Weights of a small transformer language model.
Size: 4 heads of 32, MLP 512 SwiGLU.
Architecture: rotary positions, no biases in attention or MLP, untied embeddings.
Training: a variant of Muon for these matrices, 316M tokens.
MLP neurons of a small language model. Each row is named by its layer, matrix (gate and up: input weights) and neuron, and shows model dimensions 16-143. Each number is 128 + 24 x the weight over its row's rms, rounded and kept within 0 to 255. Numbers have three digits each. A neuron's up and down rows have the sign that makes its largest values positive.
Before each neuron's rows, "fires in" lists the words (lower case) most often at its 100 highest values on Wikipedia text that the model never trained on.

fires in: "of", "among"
L7.gate406:070141144138113106085083133132119109138156125149137138144132128145200122144099126089093117134105132114095109094125139137153106102169144117144125092134134159135091143100156122111171152159159111142150140106120128202104074112125120119135116118142174127164091118115139118151129122131095126171102140141140172134112114126151133158195122169130116134095142144150139144160127149106112126136124
L7.up406:119131098118147096157115119149138129134105104070131113148120112140121136145128130108162123135121135167082169130153115097144127100125123119200071122136140097097167143139117171109139152137099120126161106159108122121104144099131102134146139141113132119169151134118136163127117131143120095111098134046121107150097107100147140196132123176149125097119149116143185145108101127149109131085101

fires in: "is", "was", "are"
L6.gate41:079118133115111108092108164113106101149131135085119118168136125118149118118147123145121137132162118100122133113181120174099142137114136124170115137135121099154131154134105109111180103136105165121145146120130131185153136116130080116126059130170158120153124160118060144158141112138129131105125148121108108125126187095090139092139123158134174166144138134179147134143136163133123160142121
L6.up41:146115177132112153110089127131178085131138090123148161128117127133127112084184138126122113121082071096111119146148113140127139135184112169133114139140098122118174145128137104145124084110112115113128130142146106141188182143105125086129143130092137087123128106102165104130104155163073082153116091085115100131105157135135150118142117134103148150143157138097127152144117154147131113099136

fires in: "their", "its", "his", "s"
L3.gate301:152111159094075144158123169117120122106143126150120110113171112127151133124153123102149114112136132134144141100067108129120136119076087168147150115100095136128167150107154104138159117093163134118076120154174131141123128106092092167139139116120122141135123161101148173120138105112161137114079142110115114135118131112140135080138116143124142088150150149120150140123108177155139113130145
L3.up301:113123166152105170108114149110161118112113140117149164111132170122136093199111124152126111175144147138071151120097159117115121102118118157106117192125142166162147159067164122098126108149178104122064113118164104157121174139125149130161161100130114151080121162150109107126138110091115150098147082121115160144096100143146125134130116146109119141103097087097081150125110115123126134139152

fires in: "of", "its", "the", "submission"
L3.gate171:077153134141139113112125106180168134132124084123105118127114119146124166163139152095126117133107121117108118119181112102172127169141113118114116091150114133136117128104148144109123106151142092069151101127147180141072119115141129134072125121139137178126121125134140133121120125155154115122141129103140155147109140185153144136089093157141117163138095180115131126139119143166140126141120
L3.up171:147155097132101147116119126128140133160150157123141102156108127073118106117144106091158131137185146089137116133165155134100149147165143114111116157096114096102141091113174152133164116166161118145142148125138125127124108103109126171126102138125102125140106094112126116121139071104108121153139085084190130182117119160090143173126103107122124120092073143100150150151135135144094087102130

fires in: "in", "a", "by"
L6.gate57:171110122112110116142122140139135118105102080110115109084096151139135158113051136130133122151179108144124131115147128125110118074140122180138114131146116104147119137138140120137160164156134117154162139086138151152112106123139101084142112139091184158128140177170122113155110128125133131114083135076125114147133115116140160138127143118133085112168112152100111169089109116095131091105155
L6.up57:102123140119133148116148137131159121103167130107113099162127155130114161117122119146091101119086137118142095117104098125050161123174119126154088114132133167136111137105116159129198139111142136160144131116167154094104088133112158126121122137127145167108146107140130100136103124123119133119162114126116165108097129087100134127145113155117153176152158137135078130081138112117111109143199

fires in: "of", "revealed", "is", "was", "occurred"
L3.gate206:112134125142100144141109143125126120115117086124116122159171133170102153124128118103116145113167115143160087099110121142124120140087156111181047133113140132113138178134119145077184119202107116128138119096116147168172136138106151117103125132145133122138108101161139127078108142111109112128128135113130122152191104131116129153077112123127154147157097155145124170138121116142195120124117
L3.up206:126111093126169119126165140102105161099132162074072129133171144124134115152102130147152117083147131102135144138156183126122142148121150105166148094126129133145153161128117136169159118138097142158114078121108107124130133128104138090128109159187101111127112117121110180148137129102117103144136085164168112096106054129111139144106124134136151122149112165139136136160164108135174130105084

fires in: "also", "who", "which", "each", "band"
L6.gate200:115125149189130112113131145095131130134173099113118117075127170144093156134113132114120196115155113100101139134127129125137122144144101150103152144125153092141098139150141098101123093105130148113109150164176111127107109075167107145161121121114168147105174146143122161135170129134107108155077129116148119133157122138184115143103110146148145145122106130124103105133148138116123136090140
L6.up200:099118113112150112159135123155161138073159162094151162095126141132150131108112166153139094123107183109151122151099141137100111145129090121108104147114161126104101122156146142124135129117140155179125110065118142156093145101140107117096121131117150132153102154153153133107113151105130127154159157138138125095128130105159132153099092180089124121159132119133099126104127140160144156135139

fires in: "to", "important", "example", "montreal", "part", "addition"
L3.gate448:127113128111066146158168096098164122122093081129097122143172142123093157122115158178116133098132120152077133128089150111130057124113080128101126088145152134167099130123103135120158166198103123145123137173151117085159163112158126133142134084118129138159119110141144091162112121122129162121125124135144134126115118140170136106123162121144166107108116105139116127164162089115150135109094
L3.up448:104141123167158146188091117131101126167129114077096135112112120159108117141137125098148140151105154124142108140145163123130104109101115112128117106161102144126146103088144081126127145154131142175160128102161149164134120097158149078159149140148163151119121106143112119147134129088125119147145135127093115133105129146122192101093130134162120168099089114119201147132119115112125130101150

fires in: "where", "because", "although", "when", "while"
L3.gate425:153115097112120143162130054171118170107137090101110105140114105123167098117154105174135164173132155148156101100127103120090158173141117150145078110107131069137113153130089150133154140130122157134076129140148140110140095141135128123093116099117164125132134140170126115119126154131107130158148134122114089080132140106103128147119120131161105104141132106115183145149121122145162109142085
L3.up425:156125147166135132118129125103104131157164100127103157093114135130141111079147119137111133092143149132122114098133139170109133120171115134072120123157140087125158172080092127106110147154079115131105098102121118096145094101200131107075102116113131085138145132157115145140124106142134114137135141134138106101117145153132096141137190121157130133111135117156168147100115107145140108114156

fires in: "and", "the"
L8.gate283:151127125163115129167113120113147088131137125137122145127144149133147109150159131085093179139139149134062102140097121120142132125135110124140136125115169124142118128169147121062161166171150088128129122093096089081156132146193121145116149123134163132128125115096128139123102156124146114142099154123136136118120128107139129170132119094132137145144155125160134151108160094119122127099116
L8.up283:133099133114111143137111160134187132094128135133089163147108114114074156115108178136136112143140135111114115147171164130139150121195145149131174108110120134082113128143163103127092150156111125149105164106103147138128142125145074141142140127135158125145104150153096142162142111111144149115147100117156114168185129108134121151110108130130166114130133092084134140118074085155129062153137

fires in: "as", "from", "lieutenant", "and", "he", "at"
L6.gate251:149174181129140117127071122126147108105117162178097123060107145172136157156112111129132129138103103127123131137118130146140140168136127152100118081144135156135120106143132137135112144109156130173118111126100123105159154136059123164141099104124130107133124114135069147126135124190146110116098098111089119095134123123114124085145124115125118096094157057133122101134132141120144150085114
L6.up251:151156117145092143163125094144183107148140168107083114142146128101091113164145138105119109190140142125095165085164153154120184166146113136103108112113126101129103130142096116139114130103156127160163118166106133113126135147118118133147120117115106171111130157140120125140102082147118100130116105137101143117183158159076121138138140131148076111121096117167108141114127100129169114111146

fires in: "of", "from", "at", "by"
L7.gate441:130116127140189143108106134111139093115106124159113124142149134104111110148146146152093115157120114091085136097133163110101150093126117133161144097096115126119088141106117106143112138144139158112150125115128160134137148198098128125125119128166157140102134116168120126182099124122161164084115113143138086138204115168074135127128129148135112128109084150133124173101094135103113159154161
L7.up441:121114118150187117147119105157130102087099137145111111122151111109133098105137129183130136123120122133129156117119160137092110071137119128103206133160083148140126105129149077129077137122145146105126162105104128128099155175109148100122123123168149169115119111129143173114108137116118145102151129179116054147132127140086112152141154157117132065119076093159107153110080110142116086125119

fires in: "to", "on", "since", "despite", "in"
L7.gate167:106125126103097124129119103146104154109138127104081156145141108142149152141116101084128135131127118085092120125100134187076108137137130172114101166108092140141159159128156166109169185150135124104109121133122110146136159130140125162096116171120098154108096109166115092141113147110150132153142121107121080101135125131145175162134089146101117157140108149138102167160103130118087138108118
L7.up167:147148083119157174150142118122140089143146141134154156118098126116133138101127094111099120112133170132134114109183127107123085132116122145126152116111158133109135113118141137131150101109141081141149123097154139091138097115082134127155142123148116128115154130122145132154139124115160139105114134104179140175100087103185120166133119149139148140128111107149167151092143141118121124123131

fires in: "while", "to", "continued", "despite", "although"
L6.gate368:129153123082104141094110123132127118125115121164122134157172141154170135127157088139107121170161084159122121101085072116163123148165141162106149125102115149101119148155085175098114171165143092160168145088140114115156092112130133107181125136129135157114142140121110084148140118104101122084128111131119132148142163135107111144127117135180157098140136161119151090119142125114170152121121
L6.up368:150136141127156125158131115101084131116135082150176101118154128129098148132144096157176155125123152114131077142135088123115130126112101124102155109091131128150144118132094107100175171149124129143094102149088152119096130137121131127112092113120091123126136141113125140158139124125095146086143111163166119166151123136152144133131159140089120113128156157068135164114087144148140139140137

fires in: "united", "s", "al", "of", "in"
L8.gate145:112096137077140112154154145143134074147122142110142127184178114153149141145126118097095118111156148096133151113130162146129142126101153129111124184131145085159144098129131172140149138148118111157097125097102138120101158140090122121175104131141118147071133140118092118144137093145118124092115110085131116122141103175114127136120121119097110097143099148094139132109127104124140127144123
L8.up145:107114123092170148136108123095100099095115115144141135154124131154103103129136122156176078137138172159150132139133100125157114164142110130089157150127179136155166142152150097139155124126138145107127149108108160108114131088133101163132136188103143151114119111163131114119101147141123104134140132072122144128165168151117134100149148096117101149096104110148107140134128146106111136090143

fires in: "of"
L6.gate66:121148089091136117130130116120102111142069068123154121129117137148141128130141147114120136083094155135088119123125099110101149147109139161088124116121104158127129112110137138151134115108193124114138115127127162122142140152126141143111131097094181096118118165153167142157136157124117107106135135125106110089160074157123148101136124061165115114149117151113159150136121129142146104117118
L6.up66:121142129130132168115127143147119126145162112129092098121119128133140093198090106125112125131138113151101130143134141146145137139143103136140110121107124092111158173120116120126117128154167124076162115103159102125146123114081087095127107128107100148119141121092131147171129137133167166136157155132107100098115099162109120129127137116150127104116119134122170082111091116089133110133148

fires in: "has", "is", "have", "shown", "should"
L8.gate179:136114168087138118131111092135154117168154112096114147136160157116086135109113136128141102114110118132112128119118112135098124175113161121137134141092104119091146175134080131097147092073102140153123122114075120142152139118143106108143157136146180164095101115144130160137104093130123139123153124088110123087160162135168144122171110122079139131074167141103137131160162127115154151088126
L8.up179:155128172112131141103118115104170141142158122116126107168140185118147123122126178146124122176104156092075112184133102121139088100132133178111132097118129146126100115109125136104153155141127088139131117171143138147082120163130113105132123107131138160105146155093089132174150124139116116142147117151122133133095180174093143098134140119106128118140138119154139084096140148155139132105107

fires in: "his", "s", "her"
L6.gate97:108127098148186104138158114104160102146115104127119128148108109108062133136147119102158111136136135099127149104071135114120192080133133099104109108154130154115162127156159133135121147118112116151117145098134162174121140151147142104093170114121151140082105182127116166128128139122130134101115145116146130105172130147107151148128125125128100145130159168148123118099122090171135141093126
L6.up97:126126163123140130163133177124101145109152147137115110125128170146082172144157121092149161096111136104097165142110140144130150125148165120101109124158109149116117146141113139083158173164132105178097114137169135161138160130166176118115132125110116153116145151146101129154120134128127082099109130131147130109141099118116151117143120170159125165096080131115088130135086087143109149129110

fires in: "her", "she", "s"
L7.gate121:119125173094091130104124122171110120129113166084121149136142112098130116147151161081139146103174102102163161084112135095113136115131167141122125155122129142117115130162131094094141140134090118083122164109164127127165123177144134118151119120140138111138116176131081138142127114115125116116126115098120133137128067133095093102109130157156127110131123135135166120156118129135111130158096
L7.up121:121114149169144133117126160157130131108140101058160099140127139137120122095103124118135126131103087123147128179069116169147126122101112115167089110100138139136168129160084155158129128126117161142136120099092127121142138136120097115104158126129143120112105127105140099134157120155074141172117133118154145130147153146087096158130119133117130113115119107177054120171142131131154136097113

fires in: "who", "it", "that", "he", "which"
L8.gate392:159149185105117113118125140135164097143140069082116130145128122105090115131122154134162170151146118137087149119137138143138088136144104119146120128116109138131149096136142118078103155094137120110122106126087132137156144129176124107141189143184123147141090164141152136122132116143141109127041130127107082142125127095177128116145099139159114127088098144081112151110129140121133099133097
L8.up392:103120124147145111106153088137134137090129152125162098136127118125147139144096168142146127102077122115121151080125141145139092134127108116102147092114120134105115130125108115138161130097153109142146104098158148160109153128098143144098114134162133152183127116154108165144101090165074129143135125069117151132160089131112145153127134112075130157114135169104109129142148138110110146079118

fires in: "as", "the", "and", "prominent", "some"
L6.gate15:105149096130102114163081112132162117129131082095132146087123144137156155143141150144146083109102148128133152121177106108132125169113126137095118144119121068115141106121095153127166160086120120154121109134139116110128122112153072084128132101100111131125125149146105123130092121136112144157101125131138136144147152109118136138121140110101126114091133116162130122173110134184101146131116
L6.up15:129153142149115127098144139092106134089117144149154143100145118144077102117147138172123113155118140097090147093150109107114159106132125135097169113103116101176147098113137123131126134141163138147125088112101091149122133145142150132152105134132136143130115115144131122116081130137141110195122125166111160099135107116113148143177093148151082091106127082131145179142155138101140126123128

fires in: "on", "the", "and", "for", "with", "by"
L8.gate101:091164104157129117134112100159152152122135121146100129152145095141138063115103145124132094134150088132089091169125160068132147106126126198110116141096124116142119124114137126102102129111128122170132112065105103142146118129116110144123154127138118122084132144085154151129105147142146119137123097134167144132079089145150107122165118103146118157112140140174157128081119141140122099103143
L8.up101:104131115144063109127104163108111078179083148162096158097136166156120169159121144123099113125132140139110139132103116119150112113137152113120152103101111129156123117145155115129136178139153092144131138102095126121128118145133142139101136147130143118124099154147141090124110116134110166111081083111143100149161119104128168120169095096144167114096094092133124160145127149113157102108141

fires in: "the", "of", "for"
L8.gate185:127146136175111151119142152172084111099104068135123139165188092108147099141139136111162140144143147108081129155160115144135109096171085137082134155130117098113101157144156114082099131099144120150195166128140148149124110132170107128129122089135123147111127114141141186093099124123095074106122149097138132117143134143096135124143148128117151118150124110131154140163176147125109108121097
L8.up185:107123093146164152158114154102131136156097141117109158048144134128156148117173108098098133143140115107146116128127153153132090115140148122128118145138112086163150137122139114082193109116140117131123141079109120122154182141138153117161105148125099118130103115148144116146124110113089125089140132109127084158137082122179093170118132113154124164155108152145072119130155131131143132110111

fires in: "of", "in", "from", "to", "his", "into"
L8.gate258:135112107155129125144107156113136120138095146140103150203128110163162143150133176088134180130167110142139121131105111121112101111106140118124152117107139138138068154152138131095157128166161159143129121115155156113146101140097116133151106076151106121092138132112106155119130177122122136120133097124126131119124151109075141162116129111129084120135073104159158132120115125161099142154159
L8.up258:125093154148163114125106174100111140177090202172136122119093074134099155095144114100147140153144163099093178147145115125144118094094136144169112118125183128129133163132122128080150108126122143117125090134107103133156126153137125097133102103159134117137147169115147135099152119161107107113133145149134097146110117096117149180148120140125102134133161137137107100136125149147145113121137

fires in: "was", "is", "are", "were", "am"
L8.gate152:106139138104119141157094122107128131123099109137117135167174117107144151129145131123118129109180087147130135067113124120107162142126144145130147137119120087134125116123090134157151098111104153129098123132114104123101149138166131130143098146133160121068119155086101160103156157137153119077152166140108100126068150169187143134135145121093123157128098116140130129134177077089149149136114
L8.up152:142154112121116128136109119162120165116112142075121110138157083086117111121138176131177145117122099095128182148119121122133119150152134154114122148120108119103161151122087142115152120113114169138108135137130100132127155129162146116136128138098123124102151141141105153105082137117121106098146136107115108088130142153141107139153097131114146146103123164145125122118136162128120116132140

fires in: "of", "to"
L7.gate15:145159143122105151121125138122114107148139123143167141126104138137141100154151151098128052176080096108140117147107115135153149116147132181111137106107107101142104130132116114099137140096113139069156105125133119155142128104136128113118123140090149152068139149133145135112087140106149104156116110096134121120124133123140151155131139130088141109151103137157157168142120062158097089135101
L7.up15:177142116124087116115116121119085112124165149142090115118121138136117130130111129112116111102160093101079098153137140155094126104170138082130135113125128151095194134130150142141149189134161150113130150097127115117124102132131101132140112088192142104147104125124120138112136137128124122149126125094114144110137115118153123119147114188158106114117092147136133108162115120108151157097117

fires in: "however", "was", "is", "additionally", "century"
L8.gate35:146106137154121120133101072122135139128128122125100159138092109157150171110116114085102084152131153155094128104148125140074128143116110165128052110096148120098126144110126088125162134134142105097109131146098117133160100141130135134172109119130079135151140182166138099163108126150116070120116063122115114088133125142138161129099135143126091118109124131164122180166134118140136175155128
L8.up35:123118106099139148126119143152108129168092085116107137129100112132129170093128138102149142148139136163144170133107145150124150174119153187129089111154138074132088126137142117023141148112166139132092121118137122106136154101155123128060156153100160139118139141130119124113141132084137097097097126097125107107158108119146143096093151122120107142149160149116111098127160142131150130129115

fires in: "as", "in", "on", "at"
L8.gate477:141121095119120173106151128139117116103125131175150156142163120143127131165107126146095115185146052131130133154129134120108134157144149141166130107118149089144126138157127130107120153095118142186096102161136167137152139113105117086126181090110096089119091161126146141133132131109117136130142140125081089113127143138135140103105121081103135125133109114121142141110144123143136152107135
L8.up477:116163132153125167106122144128146109097148171131102116126121159133145117163117109110132105135095141095150101139105163091120116122132128133128077105102151095120111147141111126093105148099133124116136158094086135119169121127112117110119099135173119126124113093134166091115114122160133141144140161102139110136152113094102121179153095075153139129102135132144114142104125147137170157071149

fires in: "from", "in", "during", "fifth", "if", "after"
L3.gate189:079149142116144151127140150143116167125124086113095102156120129138105168122129116086137146142185105113146082083134116177172093101109124125138083101145126152106142128125127111145206090138168146152103154098149142149123119132158144121101143141124100103153155133136110126124163141129097154153117144146098074115157119134092146117128151109156109148149107118160137128050146121116110153117139
L3.up189:151160115113131146132141096135157148135175106130113106153125115109138118133169120144134160162116103116145093111097183094122106119131132122129145164119132093151122115126117150167178138114140125115120170116112137077084158122107122050130090163144128145103102115164070174129105144110120176163135141114133093147147099142093150103123129106147123106141111112132156093095155102163120134110121

fires in: "including", "included", "include", "get", "includes", "of"
L3.gate390:124095176137107153113142130140139172127116090139150121109133107126104111157155136091123109131122121129135125114139148138159077094129101160166144111106119106137136102148132148116154164097148113123138097109114091127148098132136113143213131151156163076063155176140141112131143134106123113157119102084130122144099141138140087125133161154133136154147106131096113110144107145106159125104092
L3.up390:150118137115114136153131151178113113137149136165132168121128063170156137143138132091158122156132115113117117138107207150116127132099127172121154155137101101143190162134101123084173132108057127147100119114124101098110125133105121098111109087159123116116120127137113134122135134154060129097105168129105138118110128110130136118147127151138099146143110094133127146110113131112122151133113

fires in: "of", "at", "in", "from"
L8.gate389:134135129115112145110089115136184123133135088106154079161157099165130111142135107134139083132157115132107172164136104155143097123106120152121086108132143117148084178169138133115150117152114131170156115138104120136139145140107116142144157125104085129138138133171118160116098191160145093120121109174162118184121112121102153144124110117151097117157125105129139117109108122154201131123141
L8.up389:126141156134148121122149092156156087151100156138129131143049132091105094153147151105120162156122080124127155108142142120147172110092102141171143099160124125114127105185167129177113162101154128163133130129095125145119131126115124147098104101164150135139127142134154119120123178119141103153137094103109106106125139133105116156111104131112099077150108130152107100104090127093079151119148

fires in: "of", "throughout", "fora", "in", "quebec"
L6.gate132:125143133098129098183145093114155155089089115116147140158104115192109140130112133140154125126137107084127099113154096121097096117074114138139124132160125139135119112136125125073193116119154149114113119137074109126122072145109161117157119145136092144185150102177135109160128140121105103129113134162113132152112138110133131149125111147072161109145109116096145142149099079108121144107092
L6.up132:118093116125118121120116137110148096096080126127110126117121130127123154133128153099108130096142092181115139159120134092134153097135126164121101093108173129125102153127123147107155150118121122141094136106082150136097146121102162081095132117087117105123098159170164127115119187125147162146170102169108107174153158112105150154099135144153125157142118110098156102105105141132100144088165

fires in: "of", "concert"
L8.gate290:142111107085138166119121136112129088137050108102130146163099127107169161177135116143131107124164143099049132186139090120110104144133071093112107129133170149122136175177121132141131143139161135105111137130086114147148115166119140115124127129147114107126121106139166172127113147110168154134129136107065131139099081129111166121132145129102130164102126127154095118139158107129119129131111
L8.up290:145159136157100098115160108111075118141133152113141117176082145147104148075154162125091093114135091095169159152139106142128116124144129117093156127113137185155110169103162117082128094172145139128104132107138099102129135129109104134124112107119179138085115121132153134114122154135114109124149129125132121119148142147117131146117122148153173126075132112080183095153117105178129118115149

fires in: "of", "additional", "owned", "remaining"
L3.gate479:107119137141128188149135108123108116120110111143126130150168090176155129143110124116179103127148131135132160139159124126102167108122100121169124152049136170119138149126136109099114087116114102121136150129112095156154092106092184114168152135160128119093104139120130124127158086122156140118152134097111105096130136105093141136146161119127106134142131154158137149183148097102152135104105
L3.up479:131082158159161169151152173092097144121092109086109092153098072115170140122113152141161147107096143101080132135134113148138127158134100121142102149128145128115109130136122170155186111116129116130130132150089135128109117150147118127167138089118143169103132148107092125122117152132143173172159122159107112141133149136142130105127145151102121116114124150093127114095140125120170125124166

fires in: "is", "and", "has", "was"
L8.gate123:172121152131138123127144153157160087115127126101140139199154124120113128095081166094134114116122113123115121155101130136171112120093111156140119150133089104091202125157116115124151079114093087130120151167141126112179146114150098154105148137135118099129074093130150097116127162137136115162130113131150117121112140103152137124179082127080175145100145114171112109139127100122118149119112
L8.up123:099121105096135129152095133144116092146132078077144140142154105089126132149100116134144128171130152127156153115091122135121124133106117098155103119174163125144148122120125153134153114125137118123131119105170116111152114117144128097102143061169139164140131131162082144127143180116101122183113111108126099147157183127128117097115115129107157110094107141180106142135149157141104138127135

fires in: "which", "these", "vertainen", "their"
L3.gate176:134134147130108135119153126099115145106145153124091139138126102108131144131150144115121144096119108159137135112162199125154118103120119119088083086124099172134128117125122137108156143154157130121153159103121131170116143137116111109126100128166117182144111139151127159117133123144103103118127134119099111121169174142110112132183131172118106099149102162154091174068143132129107073116116
L3.up176:149123155132096124131114133153155115124097101132121103116152121120110127114161088124154117138128163131145130114158129122103173157080100097138124128121132103113159139157142119180122207130109127141158138101155115118100061105156093112143121101166105135109101119140101139121092129097140188116158122100162113126118099127154131165149110140098094132180104147113121157137111115124152158120103

fires in: "as", "of", "is", "was", "honor"
L3.gate199:138118102105124137118131135086116074146124153154150105098156083094116121149137124128157119151142123103143128108102137128128152172121181141183112139114117105148089111098147131089134155111103099133132121119133093115164105114159123121187123126095055152147113121175154161127191136117096139124085081152118147121139149139139150165159119097167102092097163116115124122146126120143148132151124
L3.up199:146143131141126068149091108157173143193152150118094124128130148143097125115146079170135107122134133085168153091111084083143108140075163120120106122130077098153124143100132141148122130094117135105127114147125103138075110088110129092163120135108101091128142124186135147144150101147126125105102081170129172137126138177080079149126113128147150153145137103131140135156161134178180137114116

fires in: "and", "the", "in", "their", "its", "s"
L6.gate267:098092154116118176122111173097119120134147099142131143130182155089147124120118165095090144150163113145098124152143135127108169064121108136107175120100136083125166102173100145115136152175169125133122129107131148131123123102155137127111129084099150131102117118147094183134119109105112123109134174110145119135113062092160165120188131111111113138147151118139152146122149125118115141090114
L6.up267:086154109116139122108101124133124126127127113159107137117121129119129161123142125107129133100161125113119122138130123162107155149089102147087181158136127107132149150109146101107101167105116110142117114131126149104133150182163117140069161126111129147111111154151140123131104102122128144118170087117089156127140148161114119123105125106096081176114164094110194119187126126111155147081151

fires in: "it", "there", "who", "she", "what"
L8.gate98:137160116114125125119139123109125123127139085106120103109135093106131153119098156124134142134147119165093104188135126120155094125149116170143153088129132128168089163117099116129108127119138114099099093152095138131118127171137146147157162153111124126109136151165107138171144128087114137140128094138134137086176095109178125113117163136153127107153075140139089130144118152099125143097115
L8.up98:113106148171124150128138090126103110117113113154131167097161123098131169143094138153106135123163096128150110133138147102134126063158124121122079076125116161141137148080135127117158121117112111092132081122119084145138135129107131138100142123142157112174124152161111161135159137177136114123117137122136128158114138092137104168153146125111131147104132132150087114095133117137146165076164

fires in: "from", "of", "to", "helped", "forced"
L6.gate69:097138146132169153094113117116119103138094115140114144182161096090108132113138118147139136158092104130118133182151134148142139118126120175118140108135143156148137121139126115093081165118102127174131105119183117131128141148082133139125131106128122152136119134163090157127101074147101097153129096158117115130124118117142118130143109122104138107102100130129212140090124132122163122145102
L6.up69:078123143086107131105118094129165134131140133152133128131167125109060172126134114135129133111158103091095146116133111135091084096154148134121169131133130177102123139119151102197151144121137084123125144163138129146108138126139149093161072099117139131131095133132099098160133145106149130103164142150099112145110132177142098127111132146125121138093159123127159156111161156126161115108148

fires in: "that", "which", "what"
L6.gate361:106105148108114118151128108130107133136135124116129109129114133123121125095133160105132156134131099108128119128170137134131133121090141092148105121143107135131090090121121129123124118108124119148178132084095140149137102094174088140112130127149126133152152117165159162104084101156173124110109177108111154112129128111110123117186115174102131103153132147077156120128140122158174181101127
L6.up361:114170117150155119118141166124163128120175096119170137139115103110105113089091159111159127163134167142112133112107107115126131115154157148138116152145105123112120121094112143140159095094133131112129143170129134154131089140142150134116139132141084062139100101128160169117103145126087137195102121137134085137123111123147142171110148134107159091109151129110128114138151114087121102135159

fires in: "the", "s", "of", "his", "its"
L6.gate390:103182134143134140135122156064177161144135093156117126131098095120082125120127151113170100070128129157112166125092130120141128127157128108125105102154119154116120163104128148114091140126130116166121116120112169152125129140140090101107115159133093130113116164152114144126161120137160074156086110148120141152135120174118099161129153137164125137153110108142122154113129139152093127136138
L6.up390:091149183134104085102116132116126147136143141160099144096171161187105130098149147128174105146089135135158154131072114145152099167130133109146144148136099075119099150133145147126141137156123128130127126080137136170118159073114138114121129156111133132161151111145116153134119143117119080171117110144125124176155159071098091152142089113147093105154122144134130142148127101161101101126093

fires in: "which", "that", "what"
L7.gate106:124126123179139124120119086107099104134150122139118117134198143098145150137110105129111140171130138164098094131145126111170104154120115156135096110129135140148095097143102137088133117122153110164133144136085145096086142148151099101089197125133105134122101158169111128125133120092131157134117147143112120169132131134165142152134150116117186155107141120110137128105095115133159149144128
L7.up106:104092106116128107135145153132150095148146118097114098129158090082109174131169190156115147172113128141146087128163184100115139145114145129105134159124129110124123087129089124155113088104168120128154137120113100131102108144124135166124107113134121148136117119112112196080119126139073141153108128153165085106118133143122139151119134137139118142114130134116123132139155157115153095127189

fires in: "in", "took", "from", "entered"
L8.gate240:157132109122143140114124137165154108129157105145110124153132127135093136115152110132126172128143121133094145175111143097081127081133112111131125125141119171152101127143122137114162105106170143132147144127073127113126076161123159108169140109096090147131105137105107121132104126116085172094113120162106123138160134119101113148152110124142087115110130105126137142113118136110171159093118
L8.up240:155154130152063138106120126160085088147142125170143115141128105153153132136136153148116122114151098150120082137092160120109147115122107153115148094159086104126123119159122070119136138128141168136173183125137100126135098175106157113121168138113115138143148130134141136087114133127181083136136116146081150122170148132107125148135122150111097105118140100081129085133171105134155105144133

fires in: "was", "is", "also", "became"
L8.gate302:158110190089125153151107124137179157137108094193127138123162123129107123156141155106162094111119142116102158144133117119112138151123146125134098121099149126135110146120109093122104121144105166135089139150095164121136129138125092125092074111112096114095098110155103118135098131176116096154113104163135129118193162144122150131138127155138143095064115135120108145118154120164143119104145
L8.up302:200154157167123121122114114088151111144124127112123119106138116117164121095136137118143073123089119126142132121166101147112161138112101164097109094086152120150142131120090123163150131090086141121086083143095077151132132124123099117140082112105134069131104140129132173102170143116114117110136153164156130123158149177114184120117158147130069131156134098115137120125138131150103110118119